Part of a small language model's weights.
Architecture: LayerNorm before each block, rotary positions, tied embeddings.
Training: a variant of Adam for these matrices, 530M tokens.
MLP neurons of a small language model. Each row is named by its layer, matrix (gate and up: input weights; down: output weights) and neuron, and shows model dimensions 64-191. Each number is 200 + 40 x the weight over its row's rms, rounded and kept within 0 to 999. A neuron's up and down rows have the sign that makes its largest values positive.
After each neuron's rows, "fires in" lists the words (lower case) most often at its 100 highest values on Wikipedia text that the model never trained on.

L13.gate418,183,348,173,201,125,205,204,155,224,193,251,226,212,151,239,143,157,245,107,142,244,217,162,219,227,233,155,216,122,198,168,104,207,228,149,247,190,258,182,181,226,223,282,200,181,192,198,193,172,250,249,270,199,210,197,124,303,161,192,188,243,194,165,152,153,159,225,214,178,202,180,178,145,133,262,179,203,191,236,167,214,222,206,242,181,272,227,174,289,139,264,202,204,234,232,210,238,221,197,215,176,181,222,198,241,241,185,161,163,195,136,214,145,149,289,248,151,157,127,229,212,154,193,159,199,194,281,186
L13.up418,161,244,177,228,229,269,214,195,202,164,245,207,162,215,177,181,176,167,294,136,206,231,208,177,183,147,143,228,213,130,138,158,168,157,140,245,218,197,254,187,225,224,227,222,159,179,183,173,215,209,214,195,159,165,216,299,221,199,155,223,126,174,138,149,190,198,190,301,187,156,292,179,241,196,179,219,157,187,209,227,202,205,274,251,207,222,192,227,214,171,209,235,172,164,145,275,148,182,204,196,233,224,247,204,285,102,262,220,232,213,170,252,169,183,139,213,218,179,175,164,162,124,226,169,241,263,181,178
L13.down418,211,147,179,232,156,155,262,252,209,276,195,191,149,131,190,223,119,194,154,206,188,183,158,258,179,232,225,214,180,198,194,137,266,250,171,257,178,258,179,148,183,270,276,212,256,211,175,53,197,232,175,208,214,236,257,242,209,159,165,218,235,170,154,191,181,165,236,262,149,183,215,177,155,198,199,192,215,192,178,240,104,168,255,213,212,168,186,243,200,253,167,206,205,150,222,204,277,218,199,143,136,102,254,167,200,218,196,146,262,192,183,175,184,158,222,195,252,233,156,232,251,191,140,207,171,166,268,164
fires in: "since", "by", "until", "of", "from"

L2.gate938,202,136,228,171,129,147,259,227,210,208,150,218,157,242,152,269,189,209,186,127,241,196,280,255,254,199,172,150,197,263,225,242,227,185,189,199,154,160,177,260,170,290,174,196,194,114,181,158,222,223,199,316,191,240,229,211,249,214,167,150,225,183,195,115,199,157,214,208,262,219,214,193,89,209,179,214,190,184,145,206,203,234,146,236,193,249,244,134,166,223,250,220,158,215,309,213,141,195,184,165,207,255,219,169,215,169,217,223,211,110,175,185,223,186,240,206,212,142,232,159,179,226,181,172,93,227,265,173
L2.up938,172,232,188,151,163,165,203,207,207,124,207,269,174,151,208,213,221,304,238,255,204,160,190,227,230,185,171,247,183,174,206,154,266,199,173,201,171,189,222,209,216,228,242,256,179,177,180,231,191,214,182,206,260,152,201,167,219,209,246,187,134,156,161,194,202,155,144,193,346,293,266,188,181,197,201,212,176,243,144,207,168,205,214,213,206,188,171,167,217,277,180,142,222,218,190,213,194,190,210,181,315,253,230,206,213,197,208,206,180,170,239,256,164,195,189,238,235,212,168,134,266,246,291,181,223,184,188,175
L2.down938,144,172,197,184,221,209,197,248,285,212,200,141,211,251,280,225,129,151,163,224,224,215,225,208,164,105,187,227,179,189,157,155,208,166,195,176,262,195,171,204,180,225,186,167,222,307,189,166,131,173,225,218,232,220,220,188,228,194,218,253,264,222,201,192,242,234,182,206,157,175,184,199,236,141,156,208,172,185,203,167,201,108,173,169,151,196,221,141,182,201,172,286,125,191,300,226,206,145,140,264,128,204,178,199,208,183,240,119,180,229,190,213,182,169,126,195,199,252,277,176,233,158,174,180,193,138,206,218
fires in: "in", "of", "opposing"

L2.gate556,172,225,244,134,173,211,118,155,216,183,150,199,208,171,238,221,206,185,178,153,149,252,213,183,221,229,105,182,190,198,270,186,105,249,203,229,200,201,226,197,253,249,255,216,128,195,187,227,185,197,272,202,253,314,209,208,180,185,244,159,243,167,193,198,191,198,105,180,133,182,233,183,170,160,210,259,149,223,245,205,178,265,240,221,136,205,182,228,149,195,203,203,200,170,163,218,196,169,143,257,256,226,200,196,183,178,157,220,205,240,87,143,203,149,191,183,209,234,231,258,188,186,169,205,235,154,229,175
L2.up556,186,204,212,165,186,169,269,130,176,226,190,145,228,228,226,210,154,209,285,143,238,198,256,158,232,238,170,269,245,204,175,184,165,328,232,177,228,109,202,195,182,282,192,232,182,108,225,138,197,153,179,246,175,285,206,198,229,122,225,209,162,243,244,249,135,224,172,218,175,253,168,183,209,161,155,275,190,171,163,237,148,171,221,177,152,180,208,131,223,164,173,170,223,169,202,258,198,226,256,159,202,215,247,203,262,188,322,169,275,173,153,166,236,194,228,148,163,261,184,194,178,197,166,268,238,143,214,217
L2.down556,114,160,136,263,167,253,173,184,129,200,225,166,213,211,202,147,239,199,160,188,188,149,219,266,215,244,219,184,234,228,130,178,164,139,242,172,143,181,117,238,255,188,198,225,180,250,254,190,162,211,172,130,108,210,197,190,242,191,229,149,294,237,251,256,221,228,253,228,210,210,165,197,217,218,177,139,202,165,254,183,217,242,179,169,226,190,211,127,236,131,128,203,238,218,234,185,249,248,235,222,155,146,267,171,196,169,144,241,226,225,215,192,172,219,174,208,198,153,133,174,195,211,224,197,200,242,207,252
fires in: "new", "local", "old", "nearby", "pickups"

L17.gate861,232,228,185,184,171,178,171,226,276,204,250,221,194,181,257,241,198,234,145,212,269,233,192,204,180,302,143,133,127,176,171,173,157,235,225,180,203,163,190,227,181,126,297,258,145,174,187,252,205,149,156,192,248,235,191,175,275,268,143,243,208,274,204,200,190,189,163,179,202,150,239,235,259,182,193,229,132,196,251,205,209,245,213,182,246,263,143,238,219,170,287,250,179,156,174,139,223,157,220,188,155,272,237,200,188,166,185,196,180,174,237,201,243,171,219,144,249,269,152,245,170,233,229,210,192,205,183,185
L17.up861,240,150,199,246,179,208,218,200,175,199,240,169,233,177,203,210,260,181,182,211,218,195,170,167,195,254,187,217,243,288,141,195,105,176,71,228,162,178,296,189,203,173,240,258,179,219,275,177,81,245,243,160,235,155,118,147,230,233,238,171,246,278,181,210,204,166,162,168,161,191,188,245,227,262,193,189,221,144,131,228,126,185,177,223,208,175,221,227,233,219,168,265,138,161,189,171,152,133,217,259,232,233,181,167,169,233,256,223,268,179,184,244,220,126,180,244,184,215,187,158,122,178,177,281,238,217,210,187
L17.down861,213,188,235,208,281,185,164,207,192,229,148,171,202,225,226,217,201,211,125,265,248,156,191,185,252,159,238,262,136,194,183,198,266,201,202,193,155,210,217,147,178,226,203,160,197,174,237,66,230,170,231,140,219,178,120,247,291,213,173,173,172,204,197,189,211,211,186,254,256,264,217,212,224,168,149,217,171,239,241,182,187,214,265,192,135,188,218,177,218,228,143,175,244,206,201,222,160,235,199,217,176,149,192,224,188,152,231,227,190,221,280,198,146,194,185,184,244,157,139,256,160,94,186,279,236,211,183,174
fires in: "a", "of", "an", "under", "by"

L2.gate722,231,216,165,252,159,256,202,178,172,220,182,244,191,222,103,251,203,196,195,150,246,255,229,211,162,202,234,226,218,159,206,180,224,229,182,163,210,219,201,177,193,240,251,196,219,235,203,219,200,183,206,261,189,229,177,187,209,189,191,208,192,196,242,192,234,148,260,127,239,128,226,149,200,203,266,192,202,239,150,223,170,241,210,218,215,207,215,202,195,178,140,113,156,247,225,264,191,201,196,223,216,208,209,199,124,191,189,166,228,254,135,201,162,172,164,168,110,192,265,281,186,154,249,206,282,234,236,253
L2.up722,199,120,239,194,184,155,139,214,196,215,99,172,215,257,193,213,174,177,124,238,245,228,178,186,208,250,155,188,197,167,207,232,211,127,134,219,206,201,209,178,231,174,132,150,230,203,206,195,139,234,254,238,144,158,228,192,290,249,243,211,205,199,237,159,183,217,209,173,196,174,223,211,183,238,195,242,231,200,277,266,136,161,274,242,232,165,230,199,201,131,201,228,276,206,255,167,128,242,212,209,127,125,208,209,232,255,197,201,266,231,140,249,207,199,213,258,251,136,172,210,238,148,167,193,188,211,196,230
L2.down722,154,206,148,214,239,204,238,196,198,241,198,168,175,168,168,217,262,195,198,280,136,245,273,274,158,243,183,274,189,200,229,173,224,227,174,219,206,167,169,226,196,158,171,107,204,259,108,164,240,221,191,220,119,235,191,121,256,195,269,182,279,172,184,180,221,140,223,194,264,242,213,226,208,161,259,188,134,231,145,159,192,115,212,181,257,244,170,184,225,181,120,278,187,133,169,203,209,174,140,229,181,211,259,201,193,165,175,141,281,236,183,178,203,225,216,180,229,253,170,184,267,171,190,177,225,197,215,220
fires in: "an"

L2.gate35,173,189,219,196,188,132,247,149,216,195,205,217,242,262,205,199,186,201,195,181,256,191,257,144,211,183,155,170,188,255,250,222,211,196,266,292,171,233,255,181,218,248,156,217,217,191,192,192,225,204,160,242,297,215,145,189,131,160,185,218,175,179,230,180,190,142,184,194,232,227,179,184,155,290,197,114,216,249,191,246,250,204,143,217,234,209,169,168,153,309,219,238,262,119,195,215,163,187,186,226,170,213,205,202,201,207,188,193,179,239,101,192,236,141,152,225,155,249,209,110,237,124,178,283,157,257,254,188
L2.up35,159,227,176,214,237,164,214,179,189,185,133,194,252,197,213,205,142,223,308,259,233,258,196,249,194,171,129,263,245,142,170,194,164,272,128,174,121,187,194,186,200,188,163,188,244,138,214,256,227,178,159,148,200,214,162,293,170,150,234,187,80,261,201,256,171,213,245,203,207,188,253,133,133,259,193,205,200,157,206,186,240,242,219,152,184,125,195,249,198,173,213,178,187,161,161,282,214,326,225,194,179,169,160,177,201,213,248,237,192,230,179,240,263,208,206,160,239,153,157,233,208,206,149,256,224,170,289,209
L2.down35,190,113,146,246,170,181,208,230,258,174,154,128,200,168,187,238,220,220,222,150,161,127,227,241,215,145,148,238,251,194,204,217,246,198,148,203,246,151,212,201,183,207,153,178,183,210,215,222,172,210,183,230,217,241,198,152,237,203,179,255,206,172,194,160,249,174,245,172,224,181,166,253,269,166,224,228,179,204,178,148,193,255,221,203,153,207,207,146,189,147,187,234,164,264,203,153,193,178,178,184,242,123,206,227,191,192,187,161,223,152,262,213,203,232,148,132,157,222,177,184,228,242,203,190,169,173,141,153
fires in: "of"

L9.gate768,242,188,193,214,147,193,118,151,208,194,250,147,165,194,287,177,161,204,195,165,160,163,173,231,223,148,195,179,210,210,221,124,244,187,172,243,214,248,243,267,210,211,183,264,147,235,239,209,93,162,190,258,244,268,131,162,177,176,161,156,170,210,217,211,199,215,129,159,240,147,194,208,158,233,205,242,204,208,229,131,239,154,208,185,232,218,150,193,195,243,180,249,214,234,282,179,120,221,169,214,200,236,277,198,139,265,243,200,187,195,250,243,202,146,245,182,235,252,192,272,177,134,153,224,207,180,213,175
L9.up768,162,196,222,201,186,264,224,194,166,204,160,219,191,178,204,99,111,180,198,140,220,191,212,283,246,216,152,229,175,208,229,198,148,207,258,202,227,179,229,231,204,254,182,326,167,200,208,163,235,183,149,217,203,160,226,221,190,221,166,151,257,166,236,197,199,168,257,279,165,260,228,187,203,210,166,182,247,227,193,188,228,234,270,240,222,244,115,276,200,178,242,147,269,198,238,310,227,250,223,246,114,196,209,223,239,171,158,214,177,200,149,192,178,110,154,191,198,189,236,165,227,204,185,212,250,187,199,279
L9.down768,182,181,166,179,242,182,211,183,186,224,215,165,137,173,198,127,255,179,196,174,130,156,157,279,223,176,181,235,206,247,155,225,269,209,219,274,247,227,208,197,252,210,222,218,183,180,153,186,166,110,227,187,238,187,214,223,157,194,278,174,236,219,221,197,202,210,179,169,149,252,172,189,152,224,234,129,271,198,171,229,175,247,251,150,263,240,220,171,169,221,232,255,135,284,193,218,171,222,281,211,263,225,204,152,198,252,215,195,199,159,161,225,173,215,258,166,206,184,176,209,175,228,213,167,269,253,158,201
fires in: "but", "before", "after", "decided", "despite", "though"

L8.gate377,275,192,147,176,187,259,201,176,191,155,253,155,190,175,164,227,201,220,230,241,216,190,239,197,105,288,204,241,203,167,242,284,170,142,201,189,245,188,173,201,149,165,233,224,199,147,267,212,169,260,144,189,240,260,141,182,162,199,253,210,255,256,155,124,201,156,193,221,129,150,237,214,178,205,294,209,272,145,163,199,167,220,234,261,177,241,218,241,152,171,253,249,196,228,217,194,119,178,221,242,198,191,222,173,253,133,165,282,178,239,185,215,196,194,191,177,239,225,213,232,184,191,210,212,175,227,218,194
L8.up377,241,199,203,169,133,227,278,172,178,181,165,187,183,236,214,239,186,211,228,257,173,207,215,261,232,227,155,194,193,213,216,133,192,109,166,178,154,162,254,151,144,165,178,200,182,180,149,159,149,192,181,232,184,136,275,214,221,187,264,142,249,291,138,115,195,188,181,198,177,169,194,265,165,214,191,192,136,140,220,179,197,212,213,244,309,216,96,157,175,134,193,197,232,184,204,223,202,235,156,209,128,217,207,245,152,231,279,196,235,233,229,231,166,250,237,230,276,248,108,204,256,243,204,206,230,224,231,206
L8.down377,152,187,213,180,155,243,192,282,96,184,246,228,187,189,220,240,210,201,168,182,168,228,209,168,160,250,168,259,193,221,206,178,196,184,153,174,248,245,204,187,212,198,208,177,223,216,196,257,139,211,182,233,163,251,106,219,212,206,422,245,275,165,169,152,214,225,221,230,204,183,210,127,215,145,260,130,173,196,198,225,194,192,255,237,200,171,213,209,162,197,227,191,194,258,180,163,190,129,222,196,237,214,191,207,211,107,136,231,264,199,167,154,221,119,189,180,202,145,217,212,157,205,241,187,157,208,208,128
fires in: "a", "an", "his", "numerous", "army"